MLP neurons of a small language model. Each row is named by its layer, matrix (gate and up: input weights) and neuron, and shows model dimensions 0-223. Each number is 500 + 50 x the weight over its row's rms, rounded and kept within 0 to 999. Numbers have three digits each. A neuron's up and down rows have the sign that makes its largest values positive.
After each neuron's rows, "fires after" lists the tokens most often just before its 100 highest values on Wikipedia text that the model never trained on; "fires on" lists the tokens most often at its 100 highest values on Wikipedia text that the model never trained on. A number after a token or word is its count.

L2.gate185:461469483450510426536494542466535423584541565483480528481479515581515482511428605502564607456461463450537458515499578492555506438506456503537469441444508488541474515500465519506515572489523532515556508522556537527515513444534540473522516550566591514601514448577535491569487531435538501464428577586454514467491551449463530415477520447494506579555452535451561446507448534519459538574540434525482497556378481558380491486551529453488505493478452540445420507490587522584434581552625452487465469470631603540531470540553476568489422637510529474500487532474492514551527584568428494487483485508522468536472415478452510525513472488520550540624559391465472502421454634473480462606503
L2.up185:516583525482541450531473414450444486546537471538621444519485573514554584500419546471522486570535502488484467421471442594552547519511503536394420434582534561440397422409441456572474478471574499502388576456412530448501528554522504462491465489450462542528535541522490485555554574514544532523490404491544474529489589569511426506421553493540551443508560603495504512527497478558490458480475496475533471560501452511515564520413591549468511549408565508590446467535513577470452455490496439480547637477494529502479509570499477595564517439543541592485383466569488576487530556507481482537586581461515488530462476540504504566405529475500478555470487442504503490590467508557583440542533
fires after: " |" 36, " Le" 28, " le" 5, "|---|---" 4
fires on: "\n\n" 47, "ag" 34, "|---|---" 7

L5.gate150:428519542454546440459518420487401571459556490471406537477415451513558509558483412532567517485526522564416430467517604504505555492575478520538523528459451413457574466572469544501490545503504490444479483533486459440473455529453459455516415492547438504507518496479531503543540448494485475508427535464511413411528560587366540552529509437513548480447505562450476550505467448497505559531451399405549473463516496606518580444524524493505547412517495531563518490364594483466580562389561594498462555449563510478516534506400489475554453499542508585446523501534501467463468512444518509557450533471409468664450502451486452397524541508483447509463562572458444548556520485444512514531544
L5.up150:509489651501538502491528511415496438455544499467523462476520457464461518564515471601527458446473497517485447423529535585477518482570569511513569617438589447527529455555524429455460377525448562476443488484443476445434555501489395544479519459489530494580417455579477602438467403492523464541556513456475549453509533427480566454543495455458539506526497524415486598562448520537529470433562591530473511477445487500463501518516474500500542518392549451541580530589572506486416418491490503510625557432443488469494515552454489507559526437562464434377421455447571552555504447439526538521603471484502490485532508516396549508560533438522499475454568546502485460557558475542412534495451
fires after: " F" 23, "at" 17, "end" 10, " T" 5
fires on: "ran" 29, "her" 17, "er" 14, "ed" 8, "ow" 5

L7.gate154:499478440575500503506490406558501482439518472525499496511463540439637482427500517474491567498508395452521527522423523481490599520466479509426455443534481522513523501413512410478483381494494441556488466493537531461475554509379476510685554484441451514522474456551527534480590467552477547541406505481482400559468494465527508420517510485584513440432413569496475504555511537438598526440524399561415450532510502486532458498440501525552464487500576491455619439501387521447422463495432452480453474465474527532554434481387522536482521561459575521478467504517495590463451462525529513524429569465580534442434486485525490519539565547516569471468550444430466529442481426518517506581613
L7.up154:586496462513582542494547559526515577452536348469437457479536587557499466410520479575492451543521464481533471445535419545475447505418369512529552496507511537490481568531516472569537532472547449511484582386455435512480395540537485480480480574486506531442428491440526527521532574502497566485533468478497455542436548497448534372469482560456526480460474468582531466455410457488559547475505482510478533362453524556473451481536458462592489443488478569504477477559477399407548552572515539500507521563557513587482429427510532484492534479513447375557544605562477502451452523488460393563455439550459488407518482542447474508507532527399440527527425445520470543496523515482466593429469
fires after: "." 60, "," 11, "y" 7
fires on: " It" 61, " it" 24, "m" 6

L7.gate26:549520394568553467489487468467513440507522535465527510542543503394463560576532466374496497558579443531448473504406503546535500438559404565406533470473459490589557548533502483614517458520545535506574480555469466561493461484394404442500547502551518551496521448470458540514574449488495498491561386432422536517453498533457610558551431491534377524476525439515515429419479495532448513457590580480478503432465533444491433392464593490537534409494531498490419406591485493432452566460478513470465572560473515485597485455443520515558517459469472438554498511529440460516553551481434496510518485440517544582512487552495588375531481453468527513544521489576431461536515474562499510502533
L7.up26:448535584589520402461444470495558500412546445469538480395480440449372486490450487482456482518505479452490582413460503523462468449476468538474453559518529439469477561418445489529556537511476506530534521599507589436612484511415451515522505398510517466495529479594499488497507607559410565500527610394452526480485484517475579460473486451454502415551495501452440459551406514507426532516438480509463499470470430547467590511369512507424435523460549444601515454500466525417519594474480552503488503584491467472563457436549455481486523466526482450547509473517525552472551564587505461427410503491464499556436422539565558569529417497457549569580502466435510467457481490532529489456586
fires after: " l" 18, " he" 10, "ro" 9, "iv" 6, "g" 6, "et" 4
fires on: "ed" 22, "and" 12, "l" 11, "ld" 8, "ad" 7

L5.gate243:500507454485439471537519516428470425479450446538538500591451399596457460489522573505485509507484543519495503525433490497450454512542477410452508475447456449426509438566517500475510503504570536488500518459590611517554531526435510507525458518459502445457483566511580519603473515453546479551529570499362432518518418549477545534389494604499581512398428423444477406570504472485511444467529461494487503483438495546517513501534491432484515574418519544496547498489508472577472509575468490477463626509530498611488514573479515493559591387559535487433596448500575584559522414530489473587535515541487377422475477423500454557567595548450487437407479532486478486535513549501443573505538
L5.up243:556528511578430515500555558524540573504520487468403593481515488549533519524559483457569486489474400492480447440469484436481450563503402466425432444541561419463495493573557530484544495476555449526458388560463565494472506561499510494468612549467394500434532497431581520563582468485551540496521504536542508477466417518528437478522562589541528495498389378511498525467478529437489422507504525491469472542517489426531445470560535404514617451500551484429538482514489554514457443564445375510486490604439454474491429529496510478564475522526439484541543507620533421581484519612484481492491481562437507457545517510533585472607472431433478415498436539541560406501492458544551518541458
fires after: " St" 17, "in" 13, "en" 10, "man" 9, "al" 9, "S" 8
fires on: "ates" 17, "a" 15, "ish" 12, "y" 10, "ch" 10, "ce" 9

L2.gate87:528512491497464495569450503486444550441553465480483503476492472423562529476461592526411580550454464497499444570503542517551496530543478428576448460473441459446476493405484549510629502500517535510473538561597486563541401509550504629517496488463488488564405519492458532535584465497425531540402419492531487573496480401403495593453485499449548560526537531498536557521495525507419442445494499416402504502588553433467559553503555483506547581505489537502485450518519440446461456404458390587504533499513480459525590480563501534470579503427427495482532532417455479500569438532524503564370470476494566495547620493509523532473559426585511505461521435505483580409452585455489538474471
L2.up87:545536409468490425475476504449524513494483511475509510465533440498605512495520525476567529492510538500564573526527518553514491501535541481607517437521524445518581530403523515511578537397434602481544494510547472521516497546451546498522581480430450596450414535539510450503535504589390470456577480443463453481454392535471540537503506472489400542507563513541453400559476524548451501471566504490500465376575517491587463340478510406525556499478489554480543506429447579462499432536469501518575465531488529471467555462463571527556583513572575563548469458478474525597561494495454481469445446471485466562444500482421559494501454416590492472436558449509493423551524642514455384494481
fires after: " G" 42, " P" 12, " p" 9, "en" 5, " J" 4
fires on: "e" 95, "ame" 4

L5.gate123:462487589634559544586455542477483457550493537487499470521541529538555630537497442599504539429569542446552462623487491542559507531514513569543520497456473406559544505557514433561507506442512476490552499518499484515403552533435505503522569530446489449456521472469620486506467435572539426449454492474505474560481459456431519509540550407617539482473609449580554445565556534472430466493503470475429456512556488490467471456521514500472549422515503546527446462560478462446497549454438481514520486540422514434576531484473440457556522492404440489504475382489585396493592496541520552500459417572487493493572429513518559494531443453442445534434454485554581551426578480414572530466466
L5.up123:446521524524430538491545484536508440409518491448426490455465623485546503423557471525474469501387440408482447443532397506519560430549483561511458529438506540447488453465433476534516464544494510467497575503506441510427469496469467496438452490531553491556504559478481425535546516444544412500398562595493499424463498397447410504468472497429462507564421420512518493529430514536527548514498506430502470503508557504527453470458461570460495436568524560568534462537474612429506499481455478518406516509533512549453550477404455483479575485540418488471574401475535477440524503452474512547520615498502604550524470368570583580603525482551511419463430520559574534510410523454483476398460
fires after: " b" 21, "ric" 14, "im" 11, "an" 6, "ig" 6, "ac" 5
fires on: "t" 19, "et" 13, "orn" 10, "ed" 10, "es" 9, "ent" 9

L7.gate239:490534511471507527597498493611514528435497500485505519485564467513535480476395617491437546452617501551476462457506519413430537460471501402373559495593533592541533501513434506527486496508592502526475453538545475433452441483537425541407548530482452479506516474544482430512397489520555523483495452496563507655533463528448491561464549515505494490554533545481598484430467515529515388501593520500422530498471512490542572473407537483489475464580380427427534432484485558448416574566486516462572495494589459509510433472465499573539591535489494468481446474475555530531540538553477494537379497446479537549475458428447457523499533442493470511506471610486515522470568548565486532544631
L7.up239:511530471553599505526554508507561570453460494521548534531429588464571514497508439537507570533443472473426539396538487462421481487467456512561478535554436535511600506478450479509474533481511488519563528448510514450625431520484446430436492480569504553394502373415408453436557537435501531521473462422415490474485541485497515511450523517459491551535547562499531457461508499477658533435538446488444495497479573454508530357450449520477424496550483457501552505500515561516524414420493538515536415546553417516434543488446471450519578506632504558550439527419530442489493428519485456428440423498513580517573419525489522519536459502513411530482469510483539398465507582544482507513378
fires after: "r" 20, " G" 12, " P" 12, "ic" 7, " p" 7
fires on: "um" 20, "ow" 12, "ed" 11, "ul" 9, "er" 8, "il" 7

L7.gate48:524474526557493495515490395454489477448485471540486551563516510469512533559619576496530460430349578536612496438490485505478567576506554492604469523515486566476460500541442499559555465444491569523535556526475484517496410544442493476435476501496577493524525623551477528620538420579520504495494439647526474521488488491589473564475509460596489472449542563472480475441484557492478540467576501500587573434491567553536581508511478469375524537509598459543499549456416547568456409512486569520447509489532525542451474563437488482456483409482522444484451539439468474340526460495565446515557540490502396541452509569442551494564425526491526503553552508466506452458462507522529511550482
L7.up48:412432514526393465489449546520531553594529509561444583514564411458505461404391498602541497526542447493493547520404516480524549513509422546498469557568490611537562546460546475505546504481509491513472504473498468464541591543368511536506481478547543513503489502471368438443497511556439461480448550584565466397502509511577472536542531408507516526473472532455465584507473418516545401504428429534500553421586393461529436551523556396516569501585472426428590587538464550488495399494447564485522449527553422561530440506440511520484583536497536523536498571537504513502517476473511474516535578457419520439503548456561465478525541583446458433488532519468462545531479469494553520494450
fires after: " L" 15, " N" 12, " d" 11, "ar" 9, " l" 6
fires on: "et" 16, "in" 16, "g" 10, "ur" 8, "er" 7, "re" 6

L6.gate92:478467522488451434601502528458578418436523489459483472490492450438528517524533497523513488457417501542578448469533540517497533515448406559490486557436555479573402518532525510550503479504589536383397552539558463492531599485513486513498442486381510516540537445471539393510498411438570533502468532544570485522451537549499506478379592475593511518513518580517544487528603567406508493456480482496458536525454403398516553463499413477581367502462462546540417431480509492569520412498504507538511551480520524564488429481442546552460566538468495481513453577458525564446529496553415447539542482583490423556475427511410450476503565464504483503473532361496527533464467592503525479534574
L6.up92:478558515464486499510557573459479469520498483503517429448476526609517519478501577448587474528509466558431456440533545463539445566516410482518448472537507409508388546584467514508482540468576523426462431431509440501516497569469527539520576486442482595381470455535505480528543496485364405431552485562428448533461503557522456407423532505458487582563515423475538481466494573516544557460509538488583501577597492483524486490484466543462523527543526543518531605554494622510467490546553480545579565499565564404472505434489485482508429537521536521487528516559461627472541583473489410493506494565554536547543384480504473523548436495497471474592478524647477511470551585421534521496521
fires after: " |" 43, "\n\n" 33
fires on: "\n\n" 59, "=" 18, "==" 16, ".\n\n" 7

L6.gate374:392477459511471391454378493556549519537467486389473406482473542559547456531555472431491557513552494510474438469524470463475512475529503455453495506415469463489533467541464527463444494493522457497516544412476534449476454510586515606482423435450578399487420446519548433473538546448533457528521428495392559544434636424476498523549484471439585428408500436511494489460585443531438554510548434511560407506465387530500485517470467562509585505499433510428546598511438552467494498468505591568502448494477577443407410480475507551502422512578448470537461513491542529507531524491536514485437529522604495497459456495478588510615476499536552481490482559451459472425525425431462458465513
L6.up374:484422497576477554494506539514498467569512475522540523438527501504484526453533475477509319548472491501521476499459565510551532517446485534400594489445405519530392558456565474528459474489608508504476557454536558574438452413521479512416490444411579547514550475546427466465527506534500508415535437479568509495484469508504453524543520476513544526497543515475589406549428550493500469448532540491431496440606447539502493530438515475604554528509520517469520427553492511511486428449524494564545510510491518462561457399437398489411463550507580441482511493406484533571491472505519457566461592518526531459606577402456461563482498524393505386628492441498501605504520523473531607531459
fires after: " t" 28, " T" 16, "t" 15, " ex" 9, "u" 9, " not" 6
fires on: "ur" 35, "it" 10, "per" 9, " " 9, "ab" 7, "re" 6

L6.gate442:507592570460434495534527517560514531550533510441556417496465485479510513527460511422592541586452450560433544489507506641522584497525492450524579540502510442475463554505558537473552484497477490430616545491644454556469479408485504514420448537509414556442474461460546488383514438464521486499591511519494479448535526554403485521520356474542485530537532549417401478524517473545391507527467441476426559589465462510440571484533553493456464392530560580521492563449569507485516488548471462419479555436532451533459499479491472530460479504527446531524443551533509444521601614463525589552499421529528562437491515505536418569509481511583603499483429503496528466561486475505551494457499
L6.up442:446397456461467500517461538529501522579475463402435482409490421460500526550435548482477372595429509431494581425441531581523541510469444488515490528536480582419633491504504492446434367499540462613588531561490461441457491475511489536607461445440471545409484526497440488552396495413466491508534497557526493553459534486437513485478560567485544465552498511506484419454437498432511493430508467417531468512481468486600455449474468489537496513541487461438547493426488449488515532616466467520408504414483576428556564568353390457546422514549520477417472536525488510454510478434458478437487514494524561535513519550497510495487528483578504448567478524459510506519470511530549516491604
fires after: "all" 18, " sp" 18, "ch" 13, "ik" 12, "clud" 9, "p" 5
fires on: "e" 28, " as" 24, "ed" 18, "ing" 9, ":" 6, "ec" 5

L5.gate361:508495480423469571472510513522506560610503456621441493437479505438553460434546524536515530521452517456526487605563568433445503529563512421541412455537421440559499429440500519526575460519545481473525538487520563530477471669552433413419506496511490419477515494471560493465581508471466396531437475502438514441518566512523600537500536524452482480457527581429475568531557564504446530488451588486593503570453458383512540451475534450497515444575514528485461442448496451486501510446476497599557466512495520587581464566529566453612520461515537446468426561518550473503473591482530475492545511551509551451511431462456515459399571524551526372453504471454452509485579563481452468504551
L5.up361:511465431512653589497449447630457457494430449441490555557612523477495508541517509495517447469515570481465483506531492623477444610544530572525448402537453476494423491530469525483505514495553440487452571468521456505446516472513553433434484485494553521310503465490504504508373604608456410497500471530628583533460547432529511536540569510435537456524442485481483464527545484498515517503489604440500533420544530569522511512537517525470503538486494516452516536464531544500526493445395517626451533490499483449533567492495497513613432560584595501555550474549499502508551536589562457482482536557555505429469560525488476555580499572463450509457470512511501467491468495503598498494490
fires after: " Ch" 35, " ch" 25, " re" 12, "our" 6, "r" 6
fires on: "amp" 27, "r" 23, "qu" 14, "on" 7, "n" 6, "an" 5

L2.gate342:461575479506531563499402416470555492488532578563446434425477515486385519566469473531482496426486557543419549561574467627480484469516536432513496464534475418444440528446484469458508486541512488400413533464495458505582626560519588427519445527538425476479527596514495549479418557521566546537478484512545540554511508454492454613501421417484567472504539585442487564460556552565499516455438553460502517540575573486503500509513497450556490550586480469405391419571484384486521511496476559372482567526469575536505559525542499470483550429424538455511426464539464470447570505567575489525424430501466510490479516434531430523491479500533552492524493455486492504437567541423477545487475
L2.up342:388601505442479511568515506487550592417474568522448359430521462515509528523425507577498514499480484487444491464513486543423510451503443529571463555596494535510531491412463464537482486508446534474615553552552570489467534519543549456534493469404463470456456598490505458583457459500556644495502381548536495572457507499572490556504490483506516498533491602436503588548589514601540519417402539479546528554510622515458461508543461579518538520569511423519472472503527459459463624579472497460479528497479587493482588525506449503567407469436482482541452519494521544544533516525395508486402477510543459487504464400566549504475509461495498562454489456452511443525542540392489495488558
fires after: " |" 49, "clud" 24
fires on: " —" 52, "ing" 24, " by" 17

L2.gate247:514522507492478579488541566459638614509534529449486575558415485477520450527592518511597470569559496487498543584456532509546470484545621508469518521567438523541512638574553533478504478481530547482505506396465571536559456571552530452569502562488406517482494452574509451543467501457574485440555475582402551482504500471472470559546490501516516506502474478537514437513489501474512388522460491569472569464486526493468449525450492443498512486550481478536571567433419455587452631648470555490519514524559493466481532386407600534483491514547458484553471446564563583460559502580475567558493510438511500504441502543536549524453460478542475419508501546502414504575364505502486477493503
L2.up247:446516459463505505488552470489569535530381553500495476442511513643608507529516477484451510512592489540522464505528510462525544535640468422475444459578540390425503506464570474426513544455453439496590469369582558438476523412470499478348569477457448478422554512521508447481449541404500524522562456594443492362554444505524545595478483482515444460550471479513532515536475488468520474483510473517546526482456476495472521513514592516475552471557490503426506461437495504511539465500446496509527384585526601516569464483446564431566501508535558541567442446490485533586572516527462517486420512491490485518521491571534552492430486492499535487518558603439448428480393499438493567427497
fires after: "es" 38, "rit" 13, "l" 13, "en" 10, "ol" 5, "ar" 5
fires on: "ish" 52, "e" 38, "ch" 10

L5.gate263:521524538479522442513445506465507562464463523538458552476516443398532407501490486507368538471585535398470542466530630420500455486492507588612467376434452565485536435530525526531459511538597469482575425472612568534637535531503549497440547510521540545529561500585490411481474469515557484509555477524478459550489564484591525575459466528577589476542464556520544475388542485505568476502505506569500585509437531479518513529553500492584522523517581500539577511492466543492433554551483428516505450482538585458483454561442557480485527577559575520520438566500494504496526507528421532393583473577504473505473508476563453444549384416535498549499509482444543489461559420486501542547528
L5.up263:490549458526573455419525576478481489468471569538501496590534523482488433541498528474577395484487439522513574530445431521504464470442555489518488544454437536481558547486615572498540475404489535455416471559663522488506433474485455537381454487436482531495425499486494463429508444439508435479507515424516444582500595487508484406505435499422516441542394547474450554526456438496444590397459580499474485419408482516523461413574544450583499501449500559528547557440528478495455544470543573476442500528509568489453562484450514536592500496446520453495483520485475416482544575525469584553560533494450547549573499525508456538498592619488532513523501459513557557419519521591534536425455
fires after: " al" 26, " Al" 19, "v" 16, " as" 9, " be" 7, "ul" 6
fires on: "b" 22, "s" 16, "ol" 16, "f" 14, "th" 9

L7.gate150:515495423497412553478445509473520556408537501486423472526520441540553587506584479494541510494527553379488502466548475515502538471360480497512449399441408554542474464511536572516458412397573463537500516518469510500527556471489522438489500489466578546498453583490541550431492508479512496461458473540486429531522572512588525545529484424525521490518495632515489457614454551525499567502516527419481505469583423442518384483411491434559470496433430363457467527466425461476455505511420604461482467522477513562535505488492467396460465526478579422606549500603464506447544531568479521560489439487530470488456453422468432450532540535510515510600575565447547526465452519560519578477480
L7.up150:450448492500439519599555465451464427464525475491552493546441538477521514437514408535488373519513502492462475467514521539463440553459466552562445496470488563561482532448564511478526449507511464463414510400545539467453449563500556512531502496617536462461560541503463480532577409502515512555488415563558518536411513435413414558475505434558500547426457498592491531423446560453533509426568452457510516431519589549466514479472499516493535495522515518482479513535611541458505567444470508411471533519448560489379442519572589452504623518441472519493467438486517508599471525465462455500451407446597393475620453514543536448570547591582497423567464495478462488534608565505507509495507
fires after: "." 25, " O" 11, " o" 8, "I" 6, " W" 6, "," 6
fires on: " It" 27, "om" 18, "p" 10, "ff" 9, " it" 9

L5.gate38:393555521534479553446533432568567465592508546503474518563509440550483653550542480542543530372428446448417419573488541492487498516543529458556532510535424500542554456403397497547557527455436516513515440488492437512437448552495572500553493362552488411399510447558573472517584558532429448475497403626517554502551554522457531539562490449477541556437465467497508481490527583466506495489533471503522460515451517484555495498473478456477481446470546556482553502520434541489572498442580481481505443510521537449573509471438525497388491461575441485501504532510509518423516520492513629381420529485512432441520484539452479545491465538462526482544461522516564519440603598520443480560536
L5.up38:441488516511495644503499519527551525496517588521500461341519501528574467467588466448600540540499490559511465544447524457466557548500529531441537554524508501524424515474489569476539458455508527471486507479568471462523551637490420579475457473482533406456532532520396461523436603473356522455505437474496544570529448478448482582465539502486465497497448525559588471446466586617516527493524521586478552478606547474576453501465508502452501431538424432603496470486490447512401440453444475489532536507507637497446551527498476461593512410473507522496514462516482470574545464477516467503407559525414555565547463591502531563558498463575497550507452527485480503491512483460509566612498
fires after: "st" 22, "th" 12, " app" 11, "est" 10, "h" 9, "t" 8
fires on: "it" 26, "le" 12, "oin" 10, "ab" 10, "ib" 10, "re" 8

L2.gate89:451530543539489467516559410437548463386514412533559484519522619423500503576520443475488511408495542483446428560463528429500580504427399453535596543473462561464477562534514487481496459463535514474474453455543471457588482556558444538464536516541467478498524570642547517482538419405474525520533445535464597449413453585465491477518470449517440420448541500515449449467453435591468542445536590410444480487577573458475530449451488520468443505449602608471594465470440552479535463488494411539501471582536535573506584422509521379483501568511557464547481513514479412508501508528490510551472493512519561462510509633530499444527485493477471539526493496569510511460464518472442431453564
L2.up89:446482402445449507460549499517486515545544480507482396546526607578568482587560483489534479494519458561459551489498525475578482371553586461438547475585562437522519475580527552544437573559492541588521478542541524462559496568478555559501419552565542496511464433546474596415528549537536477465575493505473543536519510539525558468486524552453399429617512478495454577483558481488473565536479526584459521578549548551504583400395550542517456392502491482499507454451504527434539446552442518510513465452495550425622443531537487526535602507518516437433430590531462444482515446472436534492479481527504538512405443441416445436503458444427487494580533441454508509504488514489548549572507
fires after: "am" 31, "oc" 25, " v" 16, "ov" 8, "im" 7, "cc" 6
fires on: "i" 51, "il" 37, "up" 6

L6.gate71:471380523494466566555477475549549546467451426551497394478487494394527487549568461397572465544536613538420581389493532489475483430431488487458520515468496486440570632483422493527560484458565493565499508470400460450603419527486479502422488407523450470461483482433607453446467515402568490502460460484455550491467572485505461537495528548548524581434597484541552431461474467577500486468486497444556454507480506479529472474535517555559517485477464513480572559494499523565612521505384474447589481491524524562504491549574474556484511491562517471544487531517547430569555495521509535543473504503526379572571526495517446490496449637534500486553465555529505464460448572514478437580432
L6.up71:478517463573523377632491527500527499508433482551517449493558431564537453479597482415539485543468550511478482460501530446460444438487558549565449428516446475455519568466453511566466469520535480486594485469480470562499557498482503544564415602459463525533508553610525500499474485514455518561448520485422577448500563528495499437508515569525527615524470433468481553483507497535470450503425549517456498461434525491512488442476531468556448471426539507527524537478425448493475492575531442390557482574581447572570583485512457461486672526488462557464558502448394514533509537471409526503514511494406548496474563494387507575575585528501424443479399534447491386402455537475480441514511
fires after: "-" 17, "==" 15, " e" 9, "/" 5, " A" 5
fires on: "H" 23, "ver" 21, " H" 8, " P" 7, " h" 5, " S" 4

L2.gate375:514418440462581440542538405558463427474455454581466453515439459580477533474435565411407410495491512471471487449540462543541433513520550533465546491509526400612437546539514631549472528604495513485438562467550620532515566497557512412540494505482438496621515489458561420549389477501454436509521451491488627506498455523588465511363547453465506630474478417463515521496514538450556598493489433535453470561479439464484482509456505526553466391490510467484503444516560509467558455484567548458562444457465455545517501466548489518453511446512477511437523592452471529552600578518549551542505507512512510501478448447534525579422455419470515515512450484530524508480481444515507530491536
L2.up375:521589570503527500504428558426442531474537419471560490408596600466552498400436501476587517429474481538544484461595499477429559481490504540506477437550532384532535605556583452494457411528501497560423448472513530425463619510441441530498502490559518574491434411481406530583513564493604535408469490520419424449530526485544463484483527470436514454483450544448429429569475496505492468489513435383497504484530525482530484502559495455510596522481467526426564477483500446521568523589532467512516542510563528436502529602457595443479442542562522521466505428474457533421499500509448435428464489552501490538504511556461515491558496476557486541538539387459492524592443554582553501550556
fires after: " |" 32, "\n\n" 18, ".\n\n" 13, "|" 11, ")" 5
fires on: "\n\n" 48, "==" 33, " \"" 17

L2.gate73:513453549527517576521428519463452554453508499508501454429409524495506560465500568478526527597499549466467467441477551458455449434523411501436498540513541509467452457612606464559572512471494595597505486503467530567445474551473450476528408474563492555491508476414455518547495534440552481504585533494499494519434546571418386532430521465519536473522442486538405423498463495545516463565434445419456554403530468403482566386490543480554449547536446501514531454540543475614465469527439508500502490586546519445524497537438395446525521561438394478533594517580462542521460462514486523505489443523519489516449409585447478432599438559497497492510487558409519502585530516470488447407592
L2.up73:546545499554494489525472467472444462493569508531566508474560409420508451449477510577545515477532496488508563452457488425527456503434430491537507547531460505528504430521554447456564500521436446543526505529501442516557480548487489587496414433523410594527488435435430458476520664526518395402480485604453492542503522457483462525508458507430542456577535594542533414505445565419407536457511463545428485446416475539477530421579539456550474522566453556526449511454564521422544552410474573510454490547456500473457427458545481487415428525582478511456535446457428490503448425514513424456422598498397498452576513457617515447538575502489467514548565483522577472473503456562543549507551
fires after: "ar" 17, " tr" 11, "ro" 10, "r" 9, "." 6, " l" 6
fires on: "." 31, "ad" 20, "l" 12, "ry" 12, "ang" 11, "ine" 5

L6.gate152:528561521598423516387505473477519447527519475515409473557574480585500522492580538507414425422494502423434482530524612565559405469551553506492489579540552509525458496560500544560595515428611436535551437520455509536470599526462459527420488426496461459501534417501606418531452467538460488582563510555599560501429546514635507559606511529536568507515502554484525566499452462499477459456448466512525535579491436527504446520506474422576538584600457441481547492488418577519458450458532492478441556443487502461491479580401514571447445522492489540550482464477556436470490470483503457527502494448462480568519513503422462405498526502422507513595512511516531548555580559515508462502507
L6.up152:562435421584560555595484601556471478475593507561507472561546499536450449494502464572573532515515527499483508488440404426439576507564517550474590498432483541542544456471471555566380460572517525485505591574513442427488428563485505461458379601478448445486504434560581434486549514429492460551581533457448495541456529459494563482436511510495523470425510448514472552533525516425459467476466467575426444402534597504546452503563468488490444497486496489552578532413479431523588454498476442478502581472527527433485411430420587493529569548505507478431452564506532492487500512459476572483441498618484506532483435579545482489495558556552488517495536539440583491515562500483542416425469
fires after: "ist" 20, "ri" 16, " res" 14, "if" 7, "c" 5, "d" 4
fires on: "ric" 18, "b" 17, "ult" 11, "ic" 10

L6.gate382:497501472492421534551458489360466512506408429517592477456441542481513537547551481571529475542444530475433465442588472461542537500542473392452567463527519551517605578389429454523434536406570452615525550544495473525492551589431540524516506413521446529551523594449605531506438528532482528506465470549514574554465535494542528471493437395507498460529491510523425434455594542483516488509459434466487525459455535483547477560580465484515454448516622507407539544451611542562496448495478529511590500521477499491489525512463463546450429466473591420517438578438489459557594459541495524443533551496546477456541447441558485414505455546406580486517545577518488558546498521522461502443490
L6.up382:542438479550461444402524426540481506515550409511468520554559502471469477539432534511528539462476507466479470423462395536531500403501484365498439455567464503542441441429473436469498464503429485503521475447474562487562440510500454402466494493497569445519490457553452568519508460577457530528477482511442393377433502470545508506481510409528466458444575573528529474446542538492456484521457492531580518515537447477592495530474512646416552565507518472452504581471557571534539508480539462506444536511424405481523527478424468531415435560502451495449396528549531545489485618370421555554473504570381446415558457470563510491458476479576509419546513451533541494515453552496518505420482
fires after: " l" 29, " m" 11, " f" 10, "in" 9, " cl" 6, " n" 4
fires on: "is" 19, "if" 17, "ik" 14, "ir" 8, "os" 6

L5.gate349:508434570477459438486544501442542534587538546547518518452548428521500543493535384568523416516547449448589542515492583437497631584577502520547514560554515489478468503460507608535498437498444533545469527468532521508464529532394498437462493502551437518458497558424530455433463577481553466467520489504493572625482469519515579439510533507566495467457557557407595463448442495537460482500611566471443417494432471493438479633531489450518480429506493509537445467510565334477442542475424490514497570460524487594435492497478465466484448394508474516495444459490545415542551511479501523481430502474496495469499561614467428462478617567510479476492528501385541482568473527523532525538486
L5.up349:458459440505602499558585446503471501431522588560459536507472463510577413545604496502534480501403504501534525516508502439525415542574496489512514507554464421521476501577459531477523509505512526539500514486448530601542468534425543500607520524489551464494504489502580465558498474468534482477500504496562550561473482422546419604492478456520511508494455537528436503368513534632526449566516536540456534475416421616496514537537498540468543587497580524503423394359470521464534492526502393544519569458514486549525471450431554466534503431536473481513531488512469516547521580577485429566427535558392421438452458427458575453571478509558546431497487477587456535559524456495629530451452
fires after: "r" 26, "om" 24, " Ch" 13, "g" 8, " ch" 6
fires on: "an" 33, "en" 22, "ar" 20, "ur" 14, "on" 7, "ac" 4

L5.gate420:554483532494523479478479446495426511546571444552510506449600529468472445527408491464474466509481470554541509479551597507418488540514412416422506616538529475553500459340567417601428520552490546563556485476493523449445504516523517524419453484479467564543514509504491512491523478461533505515481547549419535436529485538495497512502613597451517574558532509488583627432538618528518506531505555508564481486507594455462495431485468431506446512529530451550460438574464517498543562426497529458463538571523427555514427569487482454452533509452410536549539478469456534471522437465483417548543444479593401572424523538614515514402520509418465477439483512421519567515566545504511517432418
L5.up420:464625477540492473497451433548492457527489472595553484532507434455523491524524576438416622497469551540467541569542481453492547493570467436427444455502551416517474442439540465425479486587455419404457479500493373512447463632408494588478480525574526452452467441511474583491538490500540582527399466515519565565497490572562493513456487487428500473528440471489557601460552437448573463389547503457517476463420494514479526384565473593558585474536509491478453469531442539552532512531464529411481443487477496577534483575461471420500525524558416463551551504560511459426519462459450582485535486593519543450467433484436484505469573492475556507523524519531578553517525528482514493437575
fires after: "oun" 29, "an" 17, " l" 12, "ing" 12, " R" 10, " r" 8
fires on: "c" 35, "ac" 21, "iv" 19, " to" 12, "ad" 11